config.toml
n_layer = 21
d_model = 384
n_head = 12
n_kv_head = 12
head_dim = 32
d_mlp = 1024
vocab_size = 8192
activation = "swiglu"
norm = "rmsnorm"
norm_place = "pre"
norm_eps = 1e-05
positions = "rope"
rope_base = 10000.0
rope_fraction = 1.0
qk_norm = false
attn_scale = 0.177
bias = "all"
tie_embeddings = false
parallel_block = false
init = "uniform"
init_std_qkv = 0.0259
init_std_o = 0.00399
init_std_up = 0.0259
init_std_down = 0.00399
optimizer = "ademamix"
lr = 0.000239
beta1 = 0.9
weight_decay = 0.63
lr_head = 0.00474
grad_clip = 1.0
warmup_steps = 224
schedule = "wsd"
decay_fraction = 0.868
decay_shape = "linear"
final_lr_fraction = 0.02
batch_tokens = [32768, 65536, 98304]
seq_len = 512
doc_mask = true
z_loss = 1e-05
train_tokens = 676200000
steps = 10322
dataset = "wikipedia_en"
MLP neurons of a small language model. Each row is named by its layer, matrix (gate and up: input weights; down: output weights) and neuron, and shows model dimensions 256-383. Each number is 128 + 32 x the weight over its row's rms, rounded and kept within 0 to 255. A neuron's up and down rows have the sign that makes its largest values positive.
Before each neuron's rows, "fires before" lists the tokens most often just after its 100 highest values on Wikipedia text that the model never trained on; "fires on" lists the tokens most often at its 100 highest values on Wikipedia text that the model never trained on.

fires before: "3", "2", "4", "1"
fires on: " "
L18.gate1003 [112 110 108 143 158 121 131 170  90 122  74 128  77  77  73 189 124 147 193 132 121 121 146 199 103 118 155 156 106 103  86 144  78  88 168 148 150 125 144 172 112 106  97  83  83 129  92 128 129 143 147 114 125  73  81 164  92 131 115 155 129 121 123 158 138 144 119 123 186 168  83 129 107 188 120 155 143 133 131 180  98 128 164 158 135  98 112 163 181 100 125 119 167 174 189 164 181 147 117 111 142 136 142 101 156 113 163 136 143 171 108 128 125 135  54 118 155  93 146  92 180 136 149  85 177 116  31 115]
L18.up1003 [122 176 126 115 112 168  89 135 115 151 107  87 101 149 160 146 106 124 150 132 126 138 123  92 130 101 179  99 142 158 151 111 149 109  63  52 120  60 145 110  90 130 128 150 164 129  55 153 153  81 108  93 127 124  83 134  78 144 121 123 131 116 108 148  78  76 134 117  80 140 153 120 142 110 150 142 144 165 135 130 214 144 142 151 120 139 121 212 107 192 168  60 151 124 152 110 101 144 120 131 105  81 113 121 126 165 157  95 176  59 116 142 187 134 141 149 108  74  83 136 118 148 153 146 120 170 163  93]
L18.down1003 [170 125  59 123 139 159 205 141 159  49 114 116 118 148 102  99 108  99 140  93 150 165  90 143 106  90 152 126 123 165 122 145 146 130 166  87 147 129 150 204 104 116  99 162  93 166 113 141 141  86 145 102 128 160 152  83 124 130 109  73  87 108 127 103 105 127  69 109 127 143 128 113 155 128 126  69  86 144  92 179 119  90 103 109 177 144 146 151 143 119  87 137  82  90  75 149 108 151 101 115 103 112 117 128 168 138  89 108 108 148 134 148  97 166  95 141 110 123 121 130 154 120 104 135 123 106 127 138]

fires before: "9", "1", "3", "2", "8", "7"
fires on: " ", "1", "-", "9", " ("
L16.gate402 [144 133 113 122 127 158 162 154  49 166 165 177 151 153 140 158  88 123 179 138 173 203 205 174 128 217 180 164 170 117  71  97 137 126 187 137 136  62 124 121 161 144  94 156 131 138 148  96 134  89  84 126 126 102 131 113  92  91 101 109 138 134 102  88  87 116 126 134 211  98 106 127 105 116 145 121 143  28  75 133 161 105 162 102 113 158 139 116 132 136 182 141 123 140 100 115 125 123  82 102 153 101 105 109 127 191 138  75 149  79 148 155 133 139 109 128 129 201 144  63 115 113 178 122 117 119 131  63]
L16.up402 [106 151 127 198 137 134 119 189 106 135  97 153 132  85 121  94 137 136 137 193  85 169 149 173  70 148 166 131 114 126 141 143 174 140 106  90  92  60 155 150   4  91 137 159 139 118 162 132 102 101 141 141 126 116 165  89 182 196 114 106 155 161 158 171 125 118  87 112 149 127 105 125 111 108 124 110 175  92 200  74 187 145 112 134 133 195 104 168  93 137 124 155 116 129 111 118 108 153 126 168 132 137 177 125 108 149  97 203  77 136 103 150 135 147 138 124  90 192 118 118 121 116 143 130  92 139 134 116]
L16.down402 [123 126 170  99  89  97 137 195 153 154  73  78 145 107 156 127 131 112 125 119 139 113 198 165  83 167 126 122  94 141 152  99 178 102  47 126 167 165 138 175 149 109 135 114  86 142 165 126 148 108 105 119 128 143 122 103 139 147 126 154 102 156 113 128 137 116 147 112 143 104 164 119  78  96 172 121 105 140 110 207 203 144 127 129 111 127  96  63 146 149 174 117 125 109 111 155 128 142  97  93 112 111 187 126  68 103  89 188 142 172  65  84 105  98 120 120  84 134 151 113 150 123 120 101 114 133 110 152]

fires before: "7", "0", "1", "9", "2", "5"
fires on: "0", "8", "7", "1", "9"
L10.gate281 [139 104 116 152  93  73 143  58 134 172 125 147 121 177 104 137 115 147  79 170 140 130 162 150 108 152  91  99 150 132 163 122 105 180 118 100 135  77  98 126 104 124 115 183  81 126 156 116 120 103 197 160 145 154 144 122 122 106  66 164 110 138 108 111 157 120 124 109 114 125 155 193 163 160 137 114 153  96 116 115 139 130 104 162 167 158 149 138  98 127 142 146 119  84 139 145 168 181 117  95 210  99  79 136 140 129 119 133 174 135 209  93  98 109 149 155 119 117 118 103 187 152 100 124 104  82 134 151]
L10.up281 [137  92 120 176  85  90 114 107  42 146 187  87 103 151  83 155 118 169 127 158 107  92 172  95 150 131  23 168 101 136 127 125 136  52 130  35 175 129 123 105 115 184 125 103 168 170 100 111 174 129 117 132 148 134  64 104 118 117 125 188 110 127  88 178 148 125 152 161  85 108  70 109 141 137  92  66  76 131 151  82 145 149 121  95 107  92  72  99 103 115 142 113 112 123 146  84 100 156 148  76 126 124 111 156 132 111  85 132 122 119 161 123 139  78 137 143  59 153 109 102 141 164 153 178 162  98 169 136]
L10.down281 [136 192 226  93 136 187 106 123 123 116 124 132 194 101 158 154 143 147 154 150  92 191 125  96 131 197 147 123 111 177 109  88 108  98 186 131 109 168  95  95 143 140 107 136 143 152 122 127  99 112  83 103 122 152  51  98 101 159 145  92 148 137 146 104  95 115 206  88  86  75 115 117 101 109 113 153 104 213 158 134 131 115 148  99  73 149 132  91 149 170 138 150 131 121 182 138 105 150 128 189  71 132 128 105 118 170 108  63 165 113  97 149 157 114 157 123 133 143 139 188 128 162 164  81 119 123 119  97]

fires before: " ", "9", "."
fires on: "1", " J", " in"
L16.gate853 [102  84 124 146  87  93 155 156 106 174 126 106 123 166 128 183 101 109 119 106 112 117  82  86 172 123 115 130 116 123  88 117 150 140 138  87 114  90 119 134 166  89 112 143 104 144 151  85 118 125 126 134 119 121 107 106  42 149 108 105  86  78 152 125 126 192 157 125 115 161  95 125  69 113 131 126 162 133 119 211  58 156 118 114 122 113  88 142 121 132 101 129 137  67  80  90 158  75  76 113 135 117 160 131  81 108  90 128 136  76 132 144 165 157 160 112 131 120 113 132 108  69 135 110 153  62 100 133]
L16.up853 [ 30 108 114 111 137  56 123 172 104 151 167  61 131 156 151  78 116 191 134 124 126 115 147 165  71 123 140 119 160 145 123 108 159 168 202 101 120  93 109  75 124 172 137 160 126  97 103 133 146 192 110 111  89 164 131 160  94  76 132 101 156 105 132 106 162  98 138 156 122  77 153 130 154 204 138 140 164  94 174 186 169  81 122 146 138 154 101 107 104  87 173 159 157 179 144 220 133 102 100 114 158 158 126 116 150  93 131 155 135 137 126 109 179  73 131 166 146 151 136 117  87  86 132 143 187 130  75 121]
L16.down853 [121 138 123 145  72 115 121 162  84 117 147 133 105  91  91 129  79 145 115 191  89 117  87 129  52  72 135 125 145 126 111 107 115 137 152  56  91  90 151 136 111 164 153 155 143  86  81 129 126 137 184 147  74 141 157 176  87  91  48  76 172 115 145 116 131 198 128 116 126 114 166 108 161 163  89 165 133 169 187 133 127 142 133  79 153 133 131 118 132 130 181 161 160 120 127 110 122 118 102  93 147 167 173 139 177 151 125 103 145 121 117 116 185 115 140  66 124 150 140 156 133  87 104  90 120 126 165 158]

fires before: ",", "5", "3", "1", "4", " "
fires on: " ", "3", "2", "4", "1", ","
L18.gate103 [158 150 142 109 175  78 135 143  50  73 114 173 159 150 103  83 100 151 157 142 119 116 107 145 123 143 116 117  98 120 125 133 127  99 140 160 136 177 140 108  78 175 150 111 166 108 146 113 142 101 122 106 168 136 170 121 125 175 119  73 145 142 143  67  96 184  97 147 118 181 199 147  25 139 118 126 111 124 104 121 103 194 130 136 124 136 158 127 163 188 152 166 174  66 133 142 100 133 129 112 170 100 165 171 166 100 132 120 138 113 183 104 168 125 135 115  92 164 176 114 102 103 151 125 159 126 111 171]
L18.up103 [ 88 128 131  99 144 135 115 134  90 110  65 122 136 146 122 131 156 169 125 170 142 108 113  41 137 163 210 118 157 174 107 123 162 108 138 159 158 107 132 114  99 144 141 103 151 219 201 118  93 101 145 153 122 140 113 164 136 143 150 117 145 106  93 102 115  92  80  93 153 102 104 129 161  84 186 153  99  48 111 147  61 136 103  81  67 101 108 106 120 140 178  94 108 200  77 137 143 110 106 148 120  76 130 129 108 102 117  97  96  87 127 134 128 148  96 220 134 158 144 116  95 137 167 139 140 106  85 153]
L18.down103 [ 92 107  94 148 180 112 180 153 175 129  89 151  85 218 159 147 159  91 168 115 106 143 123 120 108 212 185  84 146 148 116 136 119  94 136 141 136  84 141 131 148 148 102 143  94 137 141 161  69 111 102 161 113 126  89  99  85 159 121 109 107 163 145  94  58 119 159 141 144 115 202 137 110 112  80  96 138 113 137 159 153 156 154 105 149 166  77 126  83 153 101 150 123 148 126 109  99 187 104  95 178 109 156 175 107 125 159 100 113  97 168 129 112 165  67 132 155 141  75 108  71 118  88  95 138 149 132 142]

fires before: "1", "2", "9", "0", "3"
fires on: " ", " one"
L16.gate94 [104 146 108 140 171 125 158 164  91 133 142  85 123 110  97  91 155 178 130 134 158 132  83 169 142 134 182  83 139 111 123 122 121 157  65 110 137 135  61 127 140 125 108 106 113 151  84 140  77 122  83 134 120 130 107  71 105 216 115 174 127 183 132 110  82  95 123  95 125 148  97 111 114 154 110  76 204 153  35 130  61 127 102 159 123 147 112 148 168  96 124 137 115 125  75  72  96  85 117 117 123 141 125  89  94 141 119  97 136 172 112 134 174 153 109 147  94  86 163 146 154  95  96 106 143 173 128  78]
L16.up94 [140 146 154 138 117 127  99 193  97 143 127 103  96 150 102 126 174 161 170  82 130 153 146 133 140 141  99 135 124 163 151 132 130 127 150 104 202  83 131  89 117 111 158 151 131 146 109  72 134 183  31 123 101  88 140 120 110  70 126 173 139 118 116 156 131 141 100 107 145 118 114 119 155 116 127 192 154 152 148  87 160 149 198  80 164 103  95 110 183 104 111 138 102 119 116 102 152  96 131 145 122 106  75 175 163 124 159  93 136 104 111 154 154  95 124 133 131 119 133 179 180  94 111 139 149 165 141 126]
L16.down94 [ 99 169 113 128 136  95 120 149 161 130 145 111 148 147 111 167 143  70 114  89 105 137  73 134  79 115 132  98 134 179 127 158 145 133  80 131 146 121 155 173 109 128 188 106  72 140  77 109 134 131 145 113 134  69 111 102 149 132 105 109  80 142 142 166 159  98 118  81 129 110 150 143 158 171 111 112 122 150 176 100 118 106 148 165 179 123 101  60 128 112 132 177 127  94  99 190 149  68 138 117 125 168 113 159 168 174 140  75 206  79  92  89 143 114 143  79 151 153 140 155 138  99 140 101  81 183 144 102]

fires before: ",", "0", ")", " first", " United", "\n\n"
fires on: ",", "0", " –", " |\n", "S", " the"
L18.gate734 [120 156  82 151 146 155 139  98 161 150 108 160 117 133 117 126  95  98 221  89 134 129 130  91 159 167 113 145  65  91  69 139 100 167 171  58 142 119 172 107  87 127 135 115 129 175 130 115  45  60  86 144 176  81 107 121  81 122  83 106 160 104 216 109 142 117 145  86 169 155 144 135 126 122 160 110 112 136 151  24 139 164 137 149  90 131  67 123 189 145 177 107 108  74 113 153  42 128 151 126 152 134 165 163 167 151 129 159 137 144 166 164 147 145 132 159 158 156  98 118 122  40 162 111 115 138  89 123]
L18.up734 [144 162 121  69 138 160 127 154  82 137 128 105 148 127 138 174  81 136 151 111 204 143 155 125  88 130 124 148  88 111 157 114 148 129 115  78 147 115 144 107 142 150 156 131 134 104 157 122 123 150 180 125 132  71 129 148  94  91 164 132 128  84  95  96 119 119 126 131 156 110 140 155 193 101 117 115  97  92 117 130  98  84 148 158 108  70  83  69  67 136 150 131  96 165  95 112  90 100 120 154 139 128 122 179 132  78 139 128  68 118 175 133 154 101 139 140  84  72 172 129 159 134  54 152 137 141 121 189]
L18.down734 [105 149 121  69 235 131 138 126 112 133 148 166  88 136  95 123 202 122 151 148 102 101 131 112 119 124 112  67 149  88 129 172 139 107 151 121 144 190 130  99 116 111  75 151  75 135 194 145 113 134 111 140 116 102  71  57 110 161 126 136 130 123 174 128 115 104  69 115 132 155  75 139 108  89 160  87 116 120  75 122 136  88 114 140 151 138 133 131  97 102 129 169 104 155 134 111 162 155  87 179  87 102 109 136  93 153 150  67 121 133 113  33 128 130 118 123 131 171 127 108 102  86 105 110 141 132 156  88]

fires before: "–", "-", " to", " –"
fires on: "1", "2", "4", "3", "7", "8"
L16.gate553 [ 85  78 145 111 167  77 125 159  98 134 156 162 144 135  94 139 177 173 152 129 161 103  88 115  76 106 117 201  52 154 189 113 118 133 103 111 128 167 153 146 114 150 123  68 109  84 107 152 141  55 144 109 129 163  61 155  65 117 140 189 122 128 112 119 215 122 132 194 131  92 150 102 134 136 144 110 144 172  85 137 139 134 139  82  89 111  99 164 187 189  86 112 128 106 134 149 135 181  98  96 109  85 176 142 159 130 138 146 127 207  94 188 115 128 175 117 133 124 118  76 118 160 163 157 169 133 121 138]
L16.up553 [124  65 127 127  70 155  90  85  62 146 134 173 133 111  99 151 116 172 110 126 113  96 156 109 119 100 132 129 125 120 156 133 113 130 119 119 126 153 153 176 168 147 129  97 116 166 158  87 130 175 104 179 126 143  42 125 142  90 113 162 109 202  74 115 149  63 137 166 194 101 107 123 154 136 134  78 138 109 127 121 100 128 107 130 101 150 163  50 114 176 133 150 157 138 130 131 146 101 133 131 143  93 127 160 144 105 126 105 147  85 169  46 142 116 121 165 119 161 148  99 140 135  85 178 110 109 115 189]
L16.down553 [165 121 153 140 105 102 117 147 139 115 112 113 142 116 123 111 106 123 104 134 146  97 145 103 140  44 136 113 134 167 121 115  96 130 145  98 115 101 108 152 126  56 126 127 101 114  78 145 123 131 122 168 150 126  99 126 100 121 154 122 113 169 135 152 187 113  85  55 102 116 167 133  83 216  53 147 103 141 173  77 124 163 155 119 127 108 103 164 121  42 144 129 166 145 126 133 166  94  91 109 162  71 109 109 105 120 113  77 118 121 133 102 122 147 140 142 144 114 121  90 128  28 142  53 109  74 143 106]

fires before: "0", "my", "he", "w"
fires on: "2", "0", " Kal", "ets"
L18.gate110 [106 114 157  99 131  92 153 107  95 102  97 143  85 169 157 113 117 189 148 137 122  84 116 168 117 101 114 113  61 111 182 122  99 125 102 132 101 115 113 145 196 156  95 205 108 169 154 131 152 139  82 188  79 138 159 145 152 103 117 107  94 106  77 127 122  74 137 106  89 155 216  70 131 117 104 104 114  67 163  83 160 103  61 130 141 159 113 157 184  90 104 197 118 146 192 160 156 127 128 111 154 111  79 125 109  87  62  83 104 158  96 111 157 131 100 214 119 127 141 155  94 169 103  97  67 146 153 137]
L18.up110 [162 116  90  94 148 157 118 101 148 164 115 114 115 138 158 170 104 176 176 139 171  93 160 174  57  51  60 111  77 157 154 131 132 142 106 148 107 152 125 136 184 159 107 161  87 113  98 109 136  78 139  88  62 120 174 121 137 121 134  89 127 129 138 166  80 114 156 107 166 154 175 147 149  56 120 154 168  72 110 102 177 158 106 182 195 188 144  77 148 134 183 168 172 147  93 103 158 103 151 122 163 120 171 151 105 165 126 109  91 189 142 156 150 150 104 141  45 184 142 115 175 159 156 161 111 141 112 149]
L18.down110 [144 125 204 165 123 208 128 146  82 108  81 155 136 194 131 120  82 134 104 120 126 129 116 140  71 174 136 132  51 165 174 152 168 163 111 125 114 195 198 174 174 170 101 124  77 117  88 111 121 113 138 153 100  21 141 128 147 147  96 122  91 125  52 130 124 157 103 119 167 144 193  72 157  80  96 105 152 128 138 129 164  62 163 156 175 169 101  76  85 141 144 167 105 139 158 108 205 146 128 148 121 111 138 125  83 155 132  77 140 166 137 137 148  92  56 188 111 111 165 139 107 174 154 183 116 134  81 116]

fires before: "1", "9", "2", "4", "0", "7"
fires on: "9", " ", "1", "0", "6", "4"
L16.gate721 [121  88 115 118 104  93 207 141 151 189  90 133 130 104 106 130  87 148 117 126 130 138 160 132 150 154 102 137 119 133 145 197 109 110 164  70 172 166 106 157 161 119 140 120 171 255 106  78 140 110 119 145 142 129  96  79 111 139 102 141 142 192 159 166 143 100 133 114 163 155 139 161  87 123 135 150 136 101  47 119 168 150 129 191 112 158 141 115  69 123 154 175 124 135  88 155 175 114 166  92 176 116 130 168 117 143 113 153 189 137 140  86 122 143 146 151  92 134 185 127 119  77 144 184 148 146 136 169]
L16.up721 [144 178 127 148  95 165 128 179 190 130  95 133 102 139 114 123 151 102 242 172 129 158 117 164 128 147  41  80 158 128  73 184 172  82 121  83 122 148 155 143 125 132 124 179 117  75 139  70 135 149 109 144 121 168 149 132 107 106 172  94 107 124 118 142 184 101  64 112 124 203 123 128 148 159  46  98  32  86 186  85  78 164 117 108 138 128 133 125 126 129 106 128  64 134 169 202 153 113 136 158  84 101  68 116 134 117 132 114 113 141 144 157 132 130 130 141 166 123 168  66 104 136  78 193  69 156 166 135]
L16.down721 [ 91 177 144 110 111 122 154 180 130  94 104 114  70 183 124 134 132 173 120 114 112 161 140 171 147 157  62 144 117 158 142 157 105 112 141 194 184 109 109 106  97 101 139 152  91 134 170  70 121 134 164 179 134 164 163 105 185 179 137  67 138 142 124  75 156 161 108 157 112 161  73  92 110 129 128  92 137 138  78 153 122 129 151 144 171 209 165 146  83 115 128  69 111 124  77 135 137 121 177 183 130  91  71  54 189 162  94 140 118 109 152 160  72 155 131 145 139 145 170 104 161 155 137 107 111 182 148 104]

fires before: "1", "2", "==\n", "7"
fires on: " ", "9"
L16.gate714 [175 139 131  41 117 185 149 152 114 115 147 155  86 170 126 140  72  88  94 131 125 174  85 119 117 152 153 122 158 126 152  48 148 127 203 107 109 102 158 111 153 107 147 158 119 106 140 147 143 106 138 128 209  83 151 112 119 195 109 161  98 125 137 118  82  62 140 132 158  44 123 139 157 182 112  49 148 164 163 131 111 158 122 109  95  80 149 158  93 154 108 162 118 151 186  81 175 164  96 128 168 124 170  75 160  94  85 145 150 100 134 107 111 121 140 161 133 125  85  93 186  68 143 148 149 138  93 121]
L16.up714 [104 144 126 169 125 169 126 157 120 171  92 159 149 150  82 141 118 203 139 118 121  98 164 120 105  92  89 182 188 135  80 118 122 130 124 125 134  99 126 182 107 192  66 195 125  85 137 157 176 111  47  47 145 119 104  92 137 137 106  93 154 143  92  66 129 187  26  74  97  99 105 143 144 167 121 136 136 188 118 132  89 109 126 120  95 104  62 117 155 161  59 177  99 111 139 138  78 161  90 127 200  91  55 179 114 148 160 120 127 144 174 126 116 135 154 123 156 121 140 138 181  66 119 123 139  85 129 118]
L16.down714 [144 154 219 123 166 115 150 106 112 145 109  60 153  74 180 174  90 138 128  89 135  91 150 124 122 137 148 106 122 135 208  95 106 122 165  92 117  79  93  93 117  75 107 153 138 174 137 135 113 159 115 182 124 121  70 162 100  56 150 138 150  97 147 101 125 136 119 133 104 180 130 136  78 175 150 164 131 144 157 174 119 128 163 140 159 140 117 198 182 124 117 139 128 174  41  81 146 101 176 123   0  80 171 167 152  83 138 146 130  71 178 105 154 106 123  90 128 134  88  73 141 164  72 142  99 183 147 159]

fires before: "1", "3", "2"
fires on: " ", "1", "3"
L11.gate107 [105  96  94 121  73  79 113 134  85 165 124 189 111 153 140 133 122 134 173 138 112  93 152 109 183 125  85 126 117 115 138 105  66 133 156 103  81 164 123 129 132  75 137 142 103 195 176 110 138 156 151  57 115 160  65 111 113 117 137 155 103  64 174  75 137 134 173 120 137 135 127  74 162 174 114 166 146 134 141 157 185  99 154 143 100 134 130 134 124 144 144 139 138 104 124 121 125 148 149 122 128 136  98 155 153 135  67 134  95 159 135 146  92 118 142  99  80 117 149 120 154 127 162  60 141 104 129 145]
L11.up107 [130 106 121  96 140 131  97 172 125 151 191  74 123 154 105 173 127 142 152 160 137 158 117 156 142 108  96 152  50 175 167  94 139  97 127  68 171 129 137 149 158 115 143 160 159 122 106 145 177 124 142  92 133 146 124 116 147 137 139 160 166 140  62  93 112 107  87 121 148 174 120 165  88 158 137 155 118  93  94 204 159 105  80 163 146 133 130 156 126 208 179 161 142 108 114 114 129 147 115 161 128 121 110 115 147 105 131  80 112 168 121 130  67 144 189 142 135 125 119 106 163 107 145 168 147 132 158 143]
L11.down107 [158  87  82 118  80 132 105  97 152 137 103 163 104 136 155  99 102 128 168 154  68 135  95 105 139 196  72  95 138 115 108 107 132 141 140 107 181 114 123 123 112 126 184 147 159 108 163 141  83 117 118  97  74  78  85 155 108 136 164 160 112  93 182  82 147  99 102  97 138  97 170 129 191 166 104 161 194 147 159  74  94 104  96 104  90 197 161  90 143 148 128 113 174  88 139 177 127 153 119 105 116 136 118 106 102 166  95 110 142 157 123 116  84 165 126 142  88 134 120  89 163  86 154  96 114 158  91 131]

fires before: "0", "6"
fires on: "2", " United", "al", "5", "–", "0"
L17.gate1014 [110 144 106 187 180 119  76 175 161 132  43 113  80 110 117  68 100 212 200 127 121 103 125 175 149 131 104 134 124 145 145 158 110  98 123 122 128 142 147  82  85 120 126 190  88 100 147  69 158 147 166  82 155 119  95 111 138 167  63 180 166 117  86 116 126 159 139  94 135 150 133 100 127 144 149 160  80 116 128 130 168 112 104 150 171  98  99 161 165 166  94 142  74 172 125 116  94 176 193  96 120 170 158 103 156 160 159 128  50 142 164 106 166 126  72 128 144 158  94 139 147 143 123  89  74 111 145 146]
L17.up1014 [102 111 148 143 123 141 106  60 140 142 153 181 138 142 175 170 117  84 107  83 121 142 102 112 150 137  96 122 103  66 120 124 124 134 148  84 143  83 137 155 127  75 119 112 178 129 133  78 104 134  97  81  69 118 173 157 108 135  91 125 118  55 171 100 142  87 148 101 146 161 169  81 148 170 138 183 128  83 110 152 197 101 190 171 153 111 124 116  78 139 177 158 110 193 174 119 214 109 156 121 136  77 113 122 105 153 130 114 110 115  92 194 176  94  96 159 121 120 124 129 150 106 104 146 181 115 120 140]
L17.down1014 [ 96 112  83 127 182 130 119 131 151 140 110 150  41 163 124 141 130  89 203 144  94  86 155 105 107 103 185  86 146 132 108 103 139  71 135 102 126 127 110 104 109 143  62 161  83 108 123 109 129 109 105  91  75 118 126 138 102 131  94 201 185 118 169 107 116 142  78 142 176 166 153 107 161 113 153 123 133 112 122  92 143 117 117 119  70 131 132  98 102 152 194 127 138 139  96 100  73 126  88 145  94 119 107 133 121 136 112 131 157 127 135 136  56 147 139 202 180 159 105 120 162 143 156 156 134 124 134  89]

fires before: "9", ".", "0"
fires on: "1", " No", " h", "2"
L17.gate235 [131 135  97 131 144  83 141 175 128 135 120 149 133 128 139 110 139 142 143 136  76 121 126 146 138 109 106 125 157 153 150 131  94 172  93 146  90 123  51 145 137 136 162 128 148 113  97 122 102  71 105 166 109 195 135 184  83 104 154  80 103 186 176 127 128 124 113  79 175 115 120 154 102 121 122 163 149 120 139  87  84 122 147 129 123 192 135 116  71  80 181 113 159 134 150 115 117 123 107 103  81 151 108 129 125 176 150  68  76 114 113  72  88 119 136 143  39 184 125 150 126  70  90 193 102 124 191 107]
L17.up235 [118  74 151 161 105  83 127 147 120 130 163  67  94 185 152 136 135  82 155 155 142 127 150 148  89 174 111 125 121 144 148 147 114 147  49 145 109  93 112 117 173 166  92 151 156 130 131 137 168 101 150 127  82  87  82 101 119 108 113 158 124 168  76  98 137 194 130 141 105 119 123 118 154 153 191 164 115  57 146 198  90 134 107  90 133 101 163 121  80 109 136 188 130 129 171 140 139 116  91  78 152 164  87  65 128 122 121 109 116 130 111 108  99 138 131 162 110 158 109 115  63  93 144 110 152  83 183 133]
L17.down235 [ 75 132 200 167 121 186 134  97  96 150 129 100 107 197 154  92 126 139  89 106 118 167  75  89 102 117  95 111 133 159 137 136 103 100 162 153  89  79 121  70 173 179 119 147 103 154 106 153 122 119 160 145 139 148 107 154 159  94 134 127 139 128 133  67 120 105  18 115 120 135  90 154  69 142 161 185 125 135  98 143  80 143  83 161 104  82 195 135 161 111 135 127 103 134 154 126  26  92 129  89  83 123 117 117 147  92  57  96 169 173 107 117 129 115 107 200 163  99 159 112 150 134 152 120 176 100 107 121]

fires before: " ", "ar", " footballer", ","
fires on: " October", " Japanese", " January", "yan", " July", " September"
L3.gate355 [173 141 123  67 101  89 132 131 144 255 151 130 128 146 153 102 139 140 135 108 122 155 113 108  90 114 111  78  68 131  85  65 111  91 138 134 143 194 119  51 199 161 165 195  85 143 136  80 118  71 128 126 115 153  86 149 139 133  88 120 125 147 124 107 110 135 100 138 113  93 104 108 180 101 151 135 126  98 134  91 124 119 159 154  89 119 118 104 109 143 136 103 140 111 143 138 179 111  96 133  64 106 170 142 153 131  83 103 138 128  99 104 112 119 137 123  91 155 133  77 107 108 121 158 150 129 143 135]
L3.up355 [ 87 153 133 111 161 145 104 146 133 146 116 130  96  98 126 155 163 114 139 139  70 127 179 208  88 121  45 162 153  90 143 139 186  59 135 146 169  73 113 113  90 142 184  92 155  82  55 138 113 135 131 117 145  94 117 161 111 135 169  92 179 132 141 140 172 139 176 186 133 121 133 160  95  87  90 103 188 209 131 142 113 137 121 138 147 129 125 144  69 128 109 132 134 119 131 142 114 117 198 129 134 132 126 134 144 178 176  86  92 134 100  93 111 110 155  94 110 114  99  49  76 155  95 155 120 119 128 131]
L3.down355 [120 158 213  76 139 113  94 132 125 143 151  92 141 133 208 122 105 136 125  83 120 153 101  64 112  67 106 145 116  76  99  67 142 142  94 162 191 139 163  93 143 173 155 100 128 135 165 131  84  73 152 164 138 152 109 124 169 158  91 133 249 147  95 102  45 171 100 129  90 170 157  83 149 175 159 128 169 184 187 156 154 145 105 115 124 133 130 191 136  84 119 125 111  89 149 108 122 114  90 127 136 131 114 124 171 184 157 156 144 112 134  89  95  87 137 149 100  80 127  84 132 106 157 178 140  82 113 165]

fires before: "9", "0", "1"
fires on: "1", "0", " "
L17.gate481 [ 83 127 117 131 127 151 119 161 101 169 122 112 117 110 138 121 182 144 121 129 124 132 179 111 142 206 124 119  72 135 126 122 188 146 110 142 104 128 131  82 173 131 166  90 137  91 158 122 149 212 104 115 116 151 137 122 137 186 149  81 150  90 140  90 176 112  97  78 151 208 160  81 154  79 172  91 102  95  51 143 187 135 119 127 163 122  79 123  59 181 171 150  75  76 160 139  94 167  94 113 133 155  92 118  91 118 152  91  71  99 175 130  65 145 135  85 118  97 129 108 107 171  83 123  92 166 175  97]
L17.up481 [148 120  93 126 130 106 176 118 103  84 115 204 135 235  99 150 119 141 111 125 106 132 151 104 142 179 126 112  55 146 125 119 156  98 117 111 108 157 118 136 194 160 141 105 159 134  96 162 145 194 183 153 181 104 112 149 138  98 100 126 139  99 141  59  86 104 106  47 119 124 142 157 151  84  98  94 144  50  95 152  79 109 156 194 131 142  97 125 118  77 145 178 122 149 173 135  87 102 146  96 127 128  94 129  95 114  86 125 175 144 100 104 130  96 163 124  93 123 169  58 153 146  77 117 121 134  82 130]
L17.down481 [147 169 155 146 139 171 111 173 146 123 120 175 137 103 113  97 129 124 114  88  49 123 118  83 133 104 113 183 103 159 154 120 115 110 145 135 187 117 151 140 105 159 148  94 126 113 129 134 107 181  94 130  83 146 116 162 123 152  64  42 113 147 123  75  66 157  88 188 120 104 129 107  97 169 133 120 127 120 113 138 142 125  81 101 102 109 101  93  54 113 134 116 115  68 153 129 127 177 170 127  94 108 151 118  71 166 105  93 146 167 107 157 122 131 144 187 131 134  71 150 125 122  94 105 158 139  82  72]